Part of a small language model's weights.
Size: 11 layers, width 768, 8 heads of 96, MLP 3072 squared ReLU, vocabulary 8192, 90.5M parameters.
MLP neurons of a small language model. Each row is named by its layer, matrix (up: input weights) and neuron, and shows model dimensions 320-415. Each number is 200 + 40 x the weight over its row's rms, rounded and kept within 0 to 999.
After each neuron's rows, "fires in" lists the words (lower case) most often at its 100 highest values on Wikipedia text that the model never trained on.

L2.up1960,267,214,105,214,141,155,164,221,262,244,226,199,192,167,203,247,162,151,166,152,249,204,188,264,207,254,162,214,142,158,195,227,131,167,137,185,281,225,221,238,157,122,209,264,250,220,221,254,226,179,150,269,193,188,168,236,221,186,92,204,246,225,126,115,199,199,178,215,178,190,113,182,207,167,219,247,145,214,249,215,203,202,168,177,162,176,145,162,181,122,211,223,213,181,208,247
fires in: "film", "with", "up", "to", "for"

L2.up342,237,184,181,147,135,192,197,208,181,282,166,179,251,162,232,155,178,220,194,185,247,162,235,300,194,199,213,172,146,202,222,126,129,235,167,240,179,109,102,181,262,202,215,185,147,213,248,140,209,222,199,142,177,245,255,209,181,257,183,169,203,179,127,175,221,147,200,174,258,169,115,216,168,166,256,182,160,183,170,150,182,232,266,201,193,239,213,182,232,162,241,178,170,246,194,144
fires in: "the", "a", "no", "into"

L2.up182,226,222,104,230,222,195,220,145,156,206,225,234,206,241,246,229,134,157,267,271,167,120,209,220,207,160,231,190,226,142,217,184,158,213,222,200,176,216,155,210,214,188,200,176,164,200,131,191,222,157,240,162,205,212,229,130,204,176,215,195,243,230,182,183,191,229,235,147,164,229,186,203,119,127,173,219,161,237,225,252,237,229,217,171,299,261,238,237,158,212,159,286,241,212,239,209
fires in: "is", "his", "was", "goals"

L2.up1005,182,229,208,175,174,227,180,232,181,215,200,153,189,171,234,292,215,186,168,176,151,234,172,194,167,245,209,270,211,273,236,205,273,203,228,206,177,216,224,191,163,188,163,97,182,169,83,188,175,238,229,151,206,272,200,247,154,276,244,175,234,221,274,260,167,130,220,238,168,315,224,239,161,192,197,242,240,280,198,203,249,190,243,187,165,174,175,202,175,234,184,192,186,248,176,207
fires in: "for", "won", "as", "to", "nominated"

L2.up1398,196,212,147,183,226,173,215,297,198,273,133,203,245,182,220,110,174,199,206,129,186,238,175,234,143,194,234,200,290,230,192,170,227,198,211,178,216,115,227,165,233,189,235,151,160,168,124,199,276,197,199,186,200,183,221,226,225,186,196,119,145,188,219,263,190,136,210,120,236,249,203,258,226,146,104,224,210,180,212,227,163,188,141,164,197,213,174,236,138,214,131,207,189,142,168,209
fires in: "by", "into", "through", "to"

L2.up1018,167,223,238,149,229,166,211,181,181,259,198,186,185,224,149,164,165,145,176,184,253,222,176,193,247,154,189,227,228,187,225,223,194,133,146,245,138,235,184,200,171,210,171,201,151,120,187,201,218,212,156,234,265,217,315,198,159,132,211,178,269,223,202,241,203,179,195,160,227,182,249,176,224,109,211,232,102,187,166,253,205,236,140,208,202,241,95,228,268,221,242,139,165,187,138,175
fires in: "of", "modern"

L2.up1120,222,263,158,166,212,214,268,225,204,158,245,211,215,174,242,210,261,170,181,214,163,210,223,229,217,181,126,181,245,204,159,237,196,192,171,167,212,210,218,226,192,279,183,228,212,246,191,147,274,180,228,178,159,227,204,205,192,175,246,188,234,101,238,268,244,214,237,138,169,115,310,206,223,228,217,208,192,207,210,119,186,154,143,206,225,193,194,260,224,163,283,213,133,239,129,160
fires in: "did", "history", "romanian", "croatia"

L2.up1669,204,217,173,260,192,237,235,193,203,135,170,274,193,277,165,167,192,220,172,262,207,208,227,185,217,203,181,110,238,168,167,302,207,223,178,87,264,230,194,225,209,161,178,241,172,221,194,201,143,268,163,222,257,179,266,246,83,217,247,229,226,174,258,231,195,219,130,196,212,196,253,244,187,208,179,311,212,261,240,148,233,187,155,199,189,204,181,171,186,200,177,200,193,175,178,223
fires in: "25", "26", "55th", "45"

L2.up853,227,133,149,196,232,132,247,162,232,229,206,250,224,200,158,197,167,200,262,191,164,256,251,170,224,223,185,247,160,182,226,295,214,232,225,247,193,204,245,207,182,163,184,185,171,245,156,222,203,145,262,202,222,201,199,168,255,170,266,210,222,218,139,243,125,220,158,154,195,284,190,163,251,169,312,166,232,186,223,242,189,202,171,194,152,201,175,169,190,185,204,130,136,191,183,163
fires in: "of", "civil", "to", "into"

L2.up2644,252,220,187,201,191,188,184,190,237,245,229,187,208,227,144,165,138,242,192,169,209,272,182,172,192,146,201,221,217,146,223,188,235,214,184,201,187,244,187,244,280,191,157,231,194,183,172,156,125,264,239,251,188,269,213,181,242,132,180,139,187,167,140,144,207,208,200,163,215,244,85,178,214,186,192,237,240,179,162,240,211,160,210,197,137,204,193,254,161,197,221,180,204,259,147,182
fires in: "of", "as", "no", "a"

L2.up2359,155,176,255,263,271,207,187,166,124,231,206,212,125,226,183,177,171,167,228,201,229,180,193,208,158,221,121,161,145,217,243,260,152,226,264,199,203,206,186,178,203,243,206,289,190,191,270,208,208,226,200,224,158,211,234,214,253,148,129,202,198,111,314,281,211,168,205,135,221,221,182,260,240,241,219,246,220,171,143,193,259,175,169,181,219,213,137,213,148,187,236,197,233,181,205,185
fires in: "to", "can", "should"

L2.up680,168,157,166,197,133,164,209,218,258,210,233,229,249,229,184,197,160,197,194,197,174,194,196,274,155,163,187,206,211,254,214,299,125,215,134,218,318,187,204,256,246,180,180,232,214,247,196,227,178,189,209,200,185,142,268,131,152,234,243,244,280,194,201,197,194,239,178,173,174,153,214,205,193,233,218,208,214,176,169,231,265,228,194,209,202,195,201,211,168,248,190,114,171,254,98,255
fires in: "in", "of", "2016", "2010"

L2.up718,97,238,238,218,237,211,199,198,225,172,246,237,187,200,220,234,218,175,238,248,212,130,235,166,140,160,195,239,251,208,270,148,195,234,144,258,181,272,130,270,214,213,248,255,150,209,197,186,215,143,224,175,249,308,265,186,188,236,201,210,207,192,232,264,274,191,128,177,234,176,226,189,236,194,178,211,237,176,162,241,192,178,166,162,209,188,156,213,192,218,197,150,242,202,266,137
fires in: "since", "of", "during", "after", "s", "to"

L2.up2939,220,184,184,194,138,242,210,221,139,188,144,160,181,213,254,215,275,213,184,226,192,199,163,194,236,161,243,176,213,206,219,223,123,231,160,212,176,187,136,185,193,176,235,250,276,230,230,193,186,200,183,223,230,173,213,208,295,199,158,228,175,111,132,114,225,202,80,148,219,179,173,258,125,167,188,195,273,240,163,152,204,219,218,153,205,244,188,172,236,237,139,158,229,204,237,168
fires in: "of", "with", "similar", "ron", "songwriting"

L2.up335,142,170,274,114,193,161,225,197,239,198,191,194,258,234,203,246,193,224,215,196,266,182,198,249,255,168,210,151,226,206,236,195,214,129,171,160,200,227,189,194,226,183,205,250,176,199,185,169,213,163,218,179,232,224,238,221,298,231,229,209,209,178,169,241,126,250,232,236,206,168,260,199,286,316,152,256,266,164,172,261,228,250,151,156,173,144,151,213,257,207,174,145,163,285,202,185
fires in: "of", "for", "time"

L2.up1751,189,221,161,250,216,224,205,114,244,235,243,194,171,162,223,257,173,213,179,195,194,176,189,187,272,228,181,146,167,180,251,177,190,151,210,140,103,248,204,102,145,251,140,210,129,218,131,191,249,194,206,120,220,262,204,182,265,242,183,207,197,163,203,167,173,251,227,149,166,158,70,201,214,148,195,192,199,245,175,210,180,255,203,180,212,100,160,195,180,271,227,159,252,185,192,189
fires in: "is", "a", "was", "an"

L2.up1614,178,181,180,164,224,201,137,245,159,206,258,177,225,190,168,210,172,126,277,145,276,149,229,226,179,181,166,128,246,317,218,128,206,164,256,223,268,164,197,251,214,210,206,227,156,174,217,180,263,203,234,148,190,242,254,174,165,202,103,130,325,148,189,191,155,212,192,175,259,203,196,219,197,174,197,215,161,210,153,226,190,217,206,206,262,244,148,202,286,114,151,167,184,218,206,100
fires in: "from", "through", "briggs"

L2.up2444,234,164,174,241,177,134,166,160,164,302,198,198,269,109,201,334,174,201,226,182,217,213,174,226,191,198,193,165,199,174,147,236,180,180,188,181,233,284,173,215,219,193,198,265,237,259,185,199,195,146,176,183,191,270,251,220,157,195,152,191,144,216,217,182,184,107,294,195,199,197,140,208,169,197,208,251,244,271,201,214,237,140,137,261,218,225,161,138,219,186,190,226,176,170,206,180
fires in: "to", "for", "from", "gleby"

L2.up2246,87,243,145,246,197,189,208,172,90,146,212,187,215,191,175,240,221,117,218,169,154,223,181,209,184,222,225,206,147,137,108,201,150,158,156,225,176,146,218,205,196,196,208,140,204,181,170,211,216,265,248,223,238,229,182,230,210,211,210,179,169,149,353,205,214,183,206,256,226,219,83,192,276,201,264,259,178,209,238,249,138,149,202,213,190,216,164,216,201,243,200,188,120,205,260,195
fires in: "he", "him", "her", "his", "she", "into"

L2.up1064,149,225,185,187,207,201,217,205,192,218,182,164,167,218,247,176,193,228,124,264,198,157,146,210,165,193,183,218,183,197,208,182,229,244,198,141,215,201,112,287,271,190,197,243,193,223,224,211,258,233,227,223,176,192,121,201,147,244,241,194,186,136,143,162,199,262,179,116,259,238,190,212,178,131,217,253,127,246,201,258,245,162,153,110,222,126,235,203,264,184,144,186,207,183,219,182
fires in: "there", "do", "of", "it", "too", "parliament"

L2.up752,270,167,168,269,237,151,173,300,219,222,247,180,282,159,183,161,172,215,254,210,269,224,183,169,265,167,289,206,264,235,166,192,205,254,227,186,173,209,185,234,218,154,208,202,146,239,129,283,269,192,168,242,293,160,218,192,170,230,216,229,212,185,143,120,203,252,97,162,214,181,225,214,199,199,190,216,237,218,175,151,189,188,286,173,265,181,210,189,152,237,178,160,193,223,125,149
fires in: "with", "between", "on", "in", "whilst"

L2.up1804,243,220,207,201,186,191,231,223,203,234,246,225,251,148,178,203,173,259,153,143,181,185,128,274,217,190,261,240,183,205,219,139,190,164,227,186,200,192,173,221,229,229,180,185,185,200,212,229,189,188,214,139,230,214,100,175,187,303,188,229,225,212,180,185,146,162,275,249,200,303,202,163,207,236,189,195,153,169,262,153,217,224,179,205,177,225,145,152,187,170,164,155,224,235,86,162
fires in: "s", "the", "its", "a", "our", "two"

L2.up839,175,162,254,220,206,111,158,193,228,234,185,149,246,229,183,209,189,129,211,217,195,222,192,188,167,221,287,141,131,139,210,177,219,184,183,225,296,187,234,226,190,195,179,211,141,229,154,230,180,185,172,106,181,218,170,193,181,248,181,193,248,230,222,227,200,130,105,149,147,286,191,186,216,163,130,218,173,167,233,189,138,215,182,207,237,256,155,186,146,235,191,118,236,220,124,193
fires in: "of", "at", "taught", "led", "founded", "directed"

L2.up1025,202,163,128,222,232,144,212,251,192,204,249,204,228,148,167,218,184,210,231,200,141,169,156,166,206,168,140,144,215,238,217,148,156,147,202,205,245,247,232,215,204,257,167,237,219,177,196,153,145,171,217,175,249,182,158,146,112,185,212,287,165,193,175,219,171,207,209,165,186,272,309,164,181,301,201,232,176,152,233,177,205,236,216,218,198,200,182,104,199,199,161,176,262,217,159,188
fires in: "her", "the", "a", "its", "his"

L2.up145,248,212,223,214,192,201,141,167,188,176,261,172,131,226,182,197,222,269,226,177,214,181,208,157,103,163,132,207,181,205,127,169,164,194,120,238,178,170,148,161,142,208,193,226,183,168,196,207,215,252,201,159,76,189,183,163,161,150,217,206,270,222,233,191,236,205,149,187,173,154,213,237,147,196,204,233,188,210,232,149,207,218,212,125,213,199,167,294,148,189,173,206,237,193,195,204
fires in: "had", "of", "have", "has", "having", "with"

L2.up2398,177,230,197,211,200,186,208,188,204,197,241,185,180,206,180,195,267,267,179,282,215,251,202,156,245,265,281,169,254,220,223,181,137,177,188,195,247,284,179,233,186,166,193,229,241,210,247,195,151,174,300,183,178,242,226,149,239,166,273,220,207,168,227,210,223,245,229,137,227,177,192,155,241,197,207,245,227,185,257,160,241,131,250,181,199,221,218,224,198,189,171,158,231,171,224,173
fires in: "to", "due", "of", "following"

L2.up1446,280,148,213,157,193,180,153,202,214,180,252,208,221,218,160,273,172,196,204,243,302,154,148,180,272,175,193,182,245,241,260,229,229,246,239,211,210,161,196,154,167,165,312,131,262,155,210,270,218,162,216,213,168,183,192,169,254,153,213,208,277,261,166,189,289,274,175,141,230,222,170,174,241,206,117,221,190,277,228,173,165,235,249,107,248,195,241,217,164,141,190,178,239,196,241,121
fires in: "to", "from", "between", "against", "up"

L2.up928,165,186,244,188,197,259,102,211,228,198,83,207,234,192,253,319,238,195,179,198,239,253,186,241,104,224,174,213,159,208,166,229,205,239,211,220,168,222,266,235,206,181,153,255,207,275,248,152,227,216,154,112,211,184,237,197,232,216,203,195,244,190,155,181,224,286,237,248,178,171,188,123,136,211,268,265,135,168,240,182,226,205,150,201,135,229,143,142,190,250,203,193,279,188,149,239
fires in: "after", "following", "while"

L2.up1357,197,125,231,185,188,137,211,184,263,151,184,226,193,177,174,205,254,227,182,173,187,150,222,252,187,179,137,132,176,279,238,218,196,135,279,181,187,237,195,160,160,128,164,221,239,124,261,251,168,295,202,249,205,163,215,297,195,152,170,187,176,195,199,175,215,179,237,156,227,236,194,201,207,251,250,179,176,157,191,189,253,210,198,231,228,145,193,195,170,162,118,267,211,233,219,217
fires in: "part", "xavier", "region", "party", "scholz"

L2.up2320,287,281,199,181,125,199,198,281,151,236,193,188,174,239,205,179,161,214,211,243,229,178,262,214,128,256,181,175,210,301,215,173,258,175,209,159,185,282,238,151,163,209,190,176,222,158,173,173,211,260,272,176,180,209,196,223,259,151,206,182,232,157,287,191,239,182,202,218,220,183,163,201,155,218,230,162,213,136,178,221,209,221,245,127,207,240,196,186,191,289,170,226,140,210,122,133
fires in: "civil", "public", "high", "county", "affirmed", "central"

L2.up29,238,196,259,201,175,208,176,172,219,160,181,139,216,221,174,255,218,204,105,216,251,258,254,254,127,226,265,158,220,97,141,205,174,256,187,223,185,209,193,160,211,182,181,181,179,232,212,170,149,221,267,208,201,163,196,161,231,238,196,180,198,259,190,158,189,200,155,184,126,195,220,163,106,263,256,217,194,182,223,297,209,198,245,192,228,282,218,207,214,230,247,277,199,232,188,288
fires in: "of", "into"

L2.up1812,171,202,176,210,167,159,165,236,200,257,231,137,210,86,204,184,180,151,239,152,214,195,114,255,224,199,187,202,251,161,175,222,245,190,164,239,148,229,160,192,229,229,247,220,197,154,137,237,235,284,147,137,174,177,222,202,220,192,198,195,222,156,137,199,194,192,314,206,238,177,235,225,190,187,200,148,202,181,232,200,216,259,250,206,224,197,239,144,208,210,140,189,227,200,188,156
fires in: "in", "at", "as", "on"

L2.up665,199,137,302,270,190,233,135,219,171,191,254,264,240,175,248,268,173,164,231,245,183,111,218,88,261,203,257,139,148,207,223,256,183,225,181,211,204,241,183,178,183,199,186,220,220,212,249,228,144,114,167,289,280,196,198,158,192,202,262,212,290,270,185,212,185,203,192,200,221,204,193,136,191,192,186,252,222,226,284,181,192,199,209,220,49,231,138,232,137,153,214,180,178,147,206,159
fires in: "of", "built", "at"

L2.up566,197,209,167,239,134,127,231,181,259,150,203,125,196,218,270,135,130,202,177,180,193,141,243,179,138,217,141,192,133,224,198,236,177,293,192,165,140,142,276,222,176,174,158,199,194,139,111,336,192,296,229,179,200,217,165,185,203,162,240,145,155,188,160,187,198,140,183,126,207,194,282,211,223,176,183,227,216,205,262,163,166,218,234,151,259,228,180,146,204,181,215,210,211,271,217,235
fires in: "0", "01"

L2.up1029,245,137,152,261,163,233,249,127,166,189,285,244,236,184,215,166,135,232,153,208,257,167,199,272,302,217,206,254,144,160,105,239,202,250,129,135,273,92,239,121,236,226,244,163,204,158,184,252,155,191,221,187,220,222,197,191,189,175,257,248,219,167,109,194,184,224,267,175,228,234,144,208,156,128,229,229,160,226,139,229,231,226,163,196,193,214,138,231,151,231,237,220,209,137,179,226
fires in: "one", "a", "two", "no"

L2.up64,235,224,217,290,151,228,199,208,232,195,176,262,208,286,193,169,208,186,287,154,256,211,271,180,177,193,265,235,186,197,153,231,242,238,231,235,219,138,186,195,160,183,256,226,138,230,172,164,137,249,176,179,245,160,225,130,186,147,179,256,222,182,208,235,221,117,267,225,244,218,190,306,165,267,190,216,110,178,197,147,170,200,181,156,196,196,160,212,236,210,125,198,142,149,132,194
fires in: "of", "active", "central", "distinctive", "organization", "significant"

L2.up209,179,194,197,199,177,189,211,173,201,255,189,142,184,126,243,193,129,243,208,225,117,159,189,248,260,199,235,149,206,189,228,186,183,172,162,265,203,176,156,283,210,184,215,198,210,192,224,203,159,198,199,260,149,198,279,208,133,231,177,191,175,145,207,177,153,187,276,240,187,247,132,225,178,108,180,154,200,249,221,171,170,208,218,169,214,162,144,264,220,218,211,160,183,218,132,160
fires in: "first", "s", "their", "its", "old", "the"

L2.up1719,167,237,244,227,220,276,200,228,146,95,188,244,253,192,216,293,220,177,155,152,238,178,196,167,230,231,238,147,218,148,272,200,165,227,156,223,160,192,207,212,234,197,224,215,165,176,199,187,238,192,227,180,113,216,205,199,155,243,150,137,194,199,215,205,235,213,158,191,219,213,152,247,181,210,184,247,201,179,234,259,185,221,196,160,223,150,185,230,200,265,188,182,170,229,254,151
fires in: "of", "into", "which", "whom", "betancourt", "as"

L2.up959,170,185,223,191,189,216,181,230,175,262,214,251,200,171,170,148,224,161,150,123,114,164,259,203,180,144,211,306,254,181,132,222,210,123,203,161,293,210,236,253,194,198,140,134,230,166,160,252,134,268,236,219,216,166,208,201,211,183,202,203,169,271,263,168,171,230,271,215,168,230,248,219,259,208,256,189,193,214,139,171,179,258,225,199,166,202,250,202,175,309,231,222,243,137,188,177
fires in: "other", "some", "most", "another", "more"

L2.up82,188,125,181,232,210,236,204,152,172,214,165,235,272,238,163,197,220,165,202,136,222,182,150,200,156,243,278,239,216,239,197,239,206,249,215,218,268,215,177,271,153,185,184,164,212,221,189,241,202,187,252,175,230,214,169,139,195,170,176,195,210,153,152,213,182,201,140,154,209,262,144,169,217,249,223,278,236,248,251,213,225,192,239,166,237,171,193,190,177,206,159,182,157,277,155,165
fires in: "of", "from"

L2.up2438,260,106,175,232,168,257,233,202,178,201,178,172,135,223,157,204,225,190,231,208,296,253,190,234,263,202,129,228,229,212,186,224,221,176,172,251,192,150,202,256,144,211,247,263,177,176,218,213,160,184,206,205,228,189,190,212,241,215,231,269,157,133,219,97,236,206,182,142,173,127,156,201,237,184,242,212,212,205,235,236,251,197,238,196,195,211,87,228,229,122,241,213,176,177,137,236
fires in: "he", "it", "song", "they", "album", "vote"

L2.up341,252,162,196,281,196,185,259,156,183,191,192,246,191,181,259,277,193,106,249,171,243,162,185,167,133,234,217,148,214,120,172,171,208,231,230,227,245,287,161,148,217,196,199,233,224,183,154,171,73,178,183,209,178,196,188,191,160,191,177,189,213,189,192,170,222,221,186,189,197,200,222,187,183,281,214,224,282,205,185,253,187,200,188,205,137,221,226,221,155,190,207,276,210,154,155,157
fires in: "he", "she", "of", "it"

L2.up2369,174,202,185,191,182,197,245,178,172,247,243,136,202,205,258,113,270,197,227,241,182,205,298,257,213,198,246,244,307,175,212,144,112,182,191,227,204,175,182,219,204,183,185,230,178,209,244,222,268,225,221,196,165,210,162,187,176,168,193,235,159,196,243,257,257,271,186,157,186,177,220,112,245,188,157,188,181,226,261,194,178,223,185,187,225,168,196,177,200,197,158,234,182,206,250,232
fires in: "to", "of", "before", "parliament", "following", "parliamentary"

L2.up269,197,128,201,181,215,200,211,95,211,167,231,176,175,246,178,193,239,239,233,256,230,160,255,198,194,202,138,202,90,187,163,195,162,179,227,206,122,226,183,200,243,188,154,221,160,157,176,253,203,229,169,226,196,151,154,218,289,213,248,218,244,201,238,192,142,224,187,225,219,288,187,199,176,146,132,166,167,251,211,215,206,212,206,229,143,223,179,198,103,207,152,218,203,139,136,194
fires in: "part", "section", "episode", "party", "track", "chapter"

L2.up255,167,210,159,195,259,266,170,235,145,211,237,180,215,90,271,186,205,213,267,211,144,197,139,178,164,197,159,246,204,138,197,170,189,217,188,201,133,196,195,199,132,228,218,263,185,239,163,176,205,213,202,154,187,226,258,217,161,199,215,187,195,204,222,241,178,233,234,203,186,202,226,125,231,176,183,141,254,272,224,206,224,180,234,205,231,190,126,167,184,245,193,197,209,166,161,275
fires in: "after", "before", "to", "outside", "home", "following"

L2.up2785,270,212,189,200,168,251,216,197,195,223,132,166,213,220,188,123,220,236,284,219,210,153,135,213,285,197,293,167,164,181,148,248,193,140,137,151,151,162,255,229,149,171,218,257,217,146,140,272,215,192,204,232,144,225,230,209,224,202,215,249,256,232,184,244,228,205,273,241,179,212,147,210,145,204,211,219,185,250,183,122,185,181,175,265,162,165,199,198,167,220,172,220,205,179,220,217
fires in: "one", "two", "for", "french", "round", "in"

L2.up574,186,217,197,223,177,151,192,273,181,175,223,205,215,199,215,224,169,191,268,230,200,210,249,150,187,239,270,234,212,204,183,239,159,118,218,227,154,164,193,235,276,263,190,253,170,171,241,83,200,266,164,147,182,232,281,155,132,145,166,140,257,143,147,209,220,225,160,217,177,323,197,195,149,207,146,200,171,168,186,121,217,188,188,164,139,259,187,193,199,225,203,227,214,191,156,144
fires in: "when", "if", "after", "before", "until"

L2.up1135,252,223,178,221,170,168,221,227,188,231,243,183,282,201,190,148,126,191,182,211,249,229,235,254,179,277,231,263,190,129,185,180,239,197,153,262,187,214,194,176,205,165,165,188,190,261,188,261,161,219,189,179,187,179,68,198,135,198,276,186,319,217,208,208,174,185,158,179,214,187,227,244,220,255,183,203,127,229,215,235,186,196,219,222,274,294,276,234,157,119,232,192,170,169,201,250
fires in: "of", "trained"

L2.up2030,211,158,164,331,199,209,220,205,126,196,182,166,181,246,215,185,179,224,233,169,227,229,175,223,210,240,224,202,199,214,201,249,197,230,241,203,216,163,175,227,229,165,203,248,169,173,203,205,272,230,222,205,196,157,132,198,241,165,265,226,264,130,274,147,160,204,175,195,184,242,188,174,158,162,213,197,178,244,176,191,268,212,144,260,174,216,66,204,247,259,201,175,213,174,160,213
fires in: "his", "they", "her", "he", "who", "their"

L2.up468,207,168,247,193,139,114,263,184,159,202,188,210,155,155,221,212,126,227,203,180,200,245,177,251,193,138,203,274,201,168,173,191,215,218,213,207,150,259,240,205,248,181,203,254,136,193,164,269,229,165,133,182,168,159,207,235,224,177,196,214,236,174,180,241,203,206,215,216,208,231,228,149,160,154,219,247,205,238,257,266,238,137,131,201,204,236,264,179,248,171,238,218,181,222,92,163
fires in: "of", "different", "thai"

L2.up1195,219,180,177,174,266,287,179,200,218,186,184,187,170,165,191,222,215,253,152,197,200,239,246,203,185,110,220,169,163,292,231,210,167,194,253,227,177,258,151,236,190,174,246,270,195,180,199,169,272,196,166,183,305,244,177,142,217,184,187,234,226,168,162,195,214,203,212,179,169,199,195,216,203,179,217,163,232,236,199,251,264,169,208,189,184,214,178,170,203,256,182,194,145,260,249,140
fires in: "n", "million", "e", "june", "billion", "august"

L2.up2194,197,219,239,287,209,140,183,229,189,277,263,148,199,280,141,187,164,121,161,154,209,232,152,174,219,165,175,242,242,227,247,295,227,194,171,215,237,169,214,269,296,232,182,177,175,138,284,203,213,161,174,178,166,218,234,161,221,240,177,287,206,180,278,243,201,202,135,199,309,204,263,162,255,203,184,205,260,216,255,216,227,196,221,220,261,183,182,282,158,129,150,244,219,211,239,91
fires in: "to", "during", "following"

L2.up1697,256,186,120,246,77,177,137,196,160,187,142,218,201,220,299,261,195,179,148,162,146,289,227,201,247,194,204,149,179,218,154,185,153,172,133,110,238,197,162,114,231,195,261,161,165,293,173,171,229,189,197,278,256,182,164,198,223,168,247,216,192,165,118,222,252,223,142,241,194,216,206,277,197,225,265,233,258,239,229,261,213,185,217,154,238,236,224,218,144,156,185,269,178,217,197,232
fires in: "of", "together", "married"

L2.up185,170,154,194,221,271,248,144,175,233,230,239,187,150,191,260,203,214,198,163,163,205,225,210,197,186,180,205,213,189,210,171,247,161,201,243,232,205,208,165,179,218,210,162,158,206,201,193,133,130,227,182,258,224,227,168,218,240,202,146,169,196,240,229,181,149,194,167,204,213,156,208,164,217,247,172,232,226,208,188,193,212,202,95,173,263,243,135,169,208,249,233,165,141,190,232,231
fires in: "of", "world", "country", "village", "uk"

L2.up689,211,179,155,249,139,161,208,182,192,221,180,239,122,146,222,287,251,198,214,98,227,252,138,241,253,193,169,183,130,171,238,259,214,205,188,216,283,213,161,138,177,192,249,197,180,222,164,179,248,235,188,182,202,203,221,213,188,231,205,201,213,151,245,205,187,175,199,206,109,207,180,218,210,150,213,189,257,155,215,190,178,247,200,177,212,138,188,128,242,204,198,194,215,152,209,203
fires in: "to", "for", "from", "of", "should"

L2.up2422,254,159,240,176,152,164,235,231,164,222,203,198,179,205,254,129,129,240,101,174,243,215,222,293,145,223,242,202,227,197,186,219,149,253,190,228,137,179,211,234,181,169,210,148,269,207,183,149,121,209,205,209,221,201,225,277,255,218,217,174,189,206,162,169,226,166,218,168,190,163,188,222,184,185,271,147,242,217,266,230,194,229,218,179,200,246,166,234,216,192,195,262,219,167,168,222
fires in: "0", "event"

L2.up2777,154,257,235,131,193,159,172,205,227,237,185,156,250,254,114,220,189,203,170,172,195,222,198,168,175,195,182,230,167,217,286,216,196,276,194,180,211,222,178,199,199,158,232,214,174,195,157,180,214,169,203,178,207,194,198,160,198,210,202,142,236,186,161,242,172,157,213,170,222,228,215,243,222,199,284,201,168,169,177,165,131,175,225,117,161,209,188,211,180,240,224,175,222,340,232,153
fires in: "of", "as", "up", "from", "personal"

L2.up715,88,189,231,218,127,195,279,189,224,257,221,166,172,174,194,159,227,188,255,186,190,254,121,247,230,196,301,253,219,238,238,239,216,175,154,293,240,214,239,254,183,154,162,220,189,156,120,154,171,134,118,143,237,148,218,133,160,178,176,254,216,241,218,210,214,193,177,186,243,213,188,200,164,314,220,173,192,214,270,216,256,195,135,243,183,220,203,130,185,180,151,89,170,279,198,248
fires in: "of", "for", "in"

L2.up964,262,195,238,250,222,255,191,198,225,215,286,162,192,240,255,267,208,183,219,246,171,89,115,160,205,183,230,215,270,170,185,297,120,287,184,216,187,230,193,251,269,287,223,138,181,216,206,143,155,257,196,188,200,212,183,192,235,178,192,256,193,161,181,171,164,194,161,132,172,173,215,188,146,280,231,282,107,232,225,189,194,170,164,205,184,153,216,176,177,182,166,201,202,158,186,212
fires in: "of", "s", "year"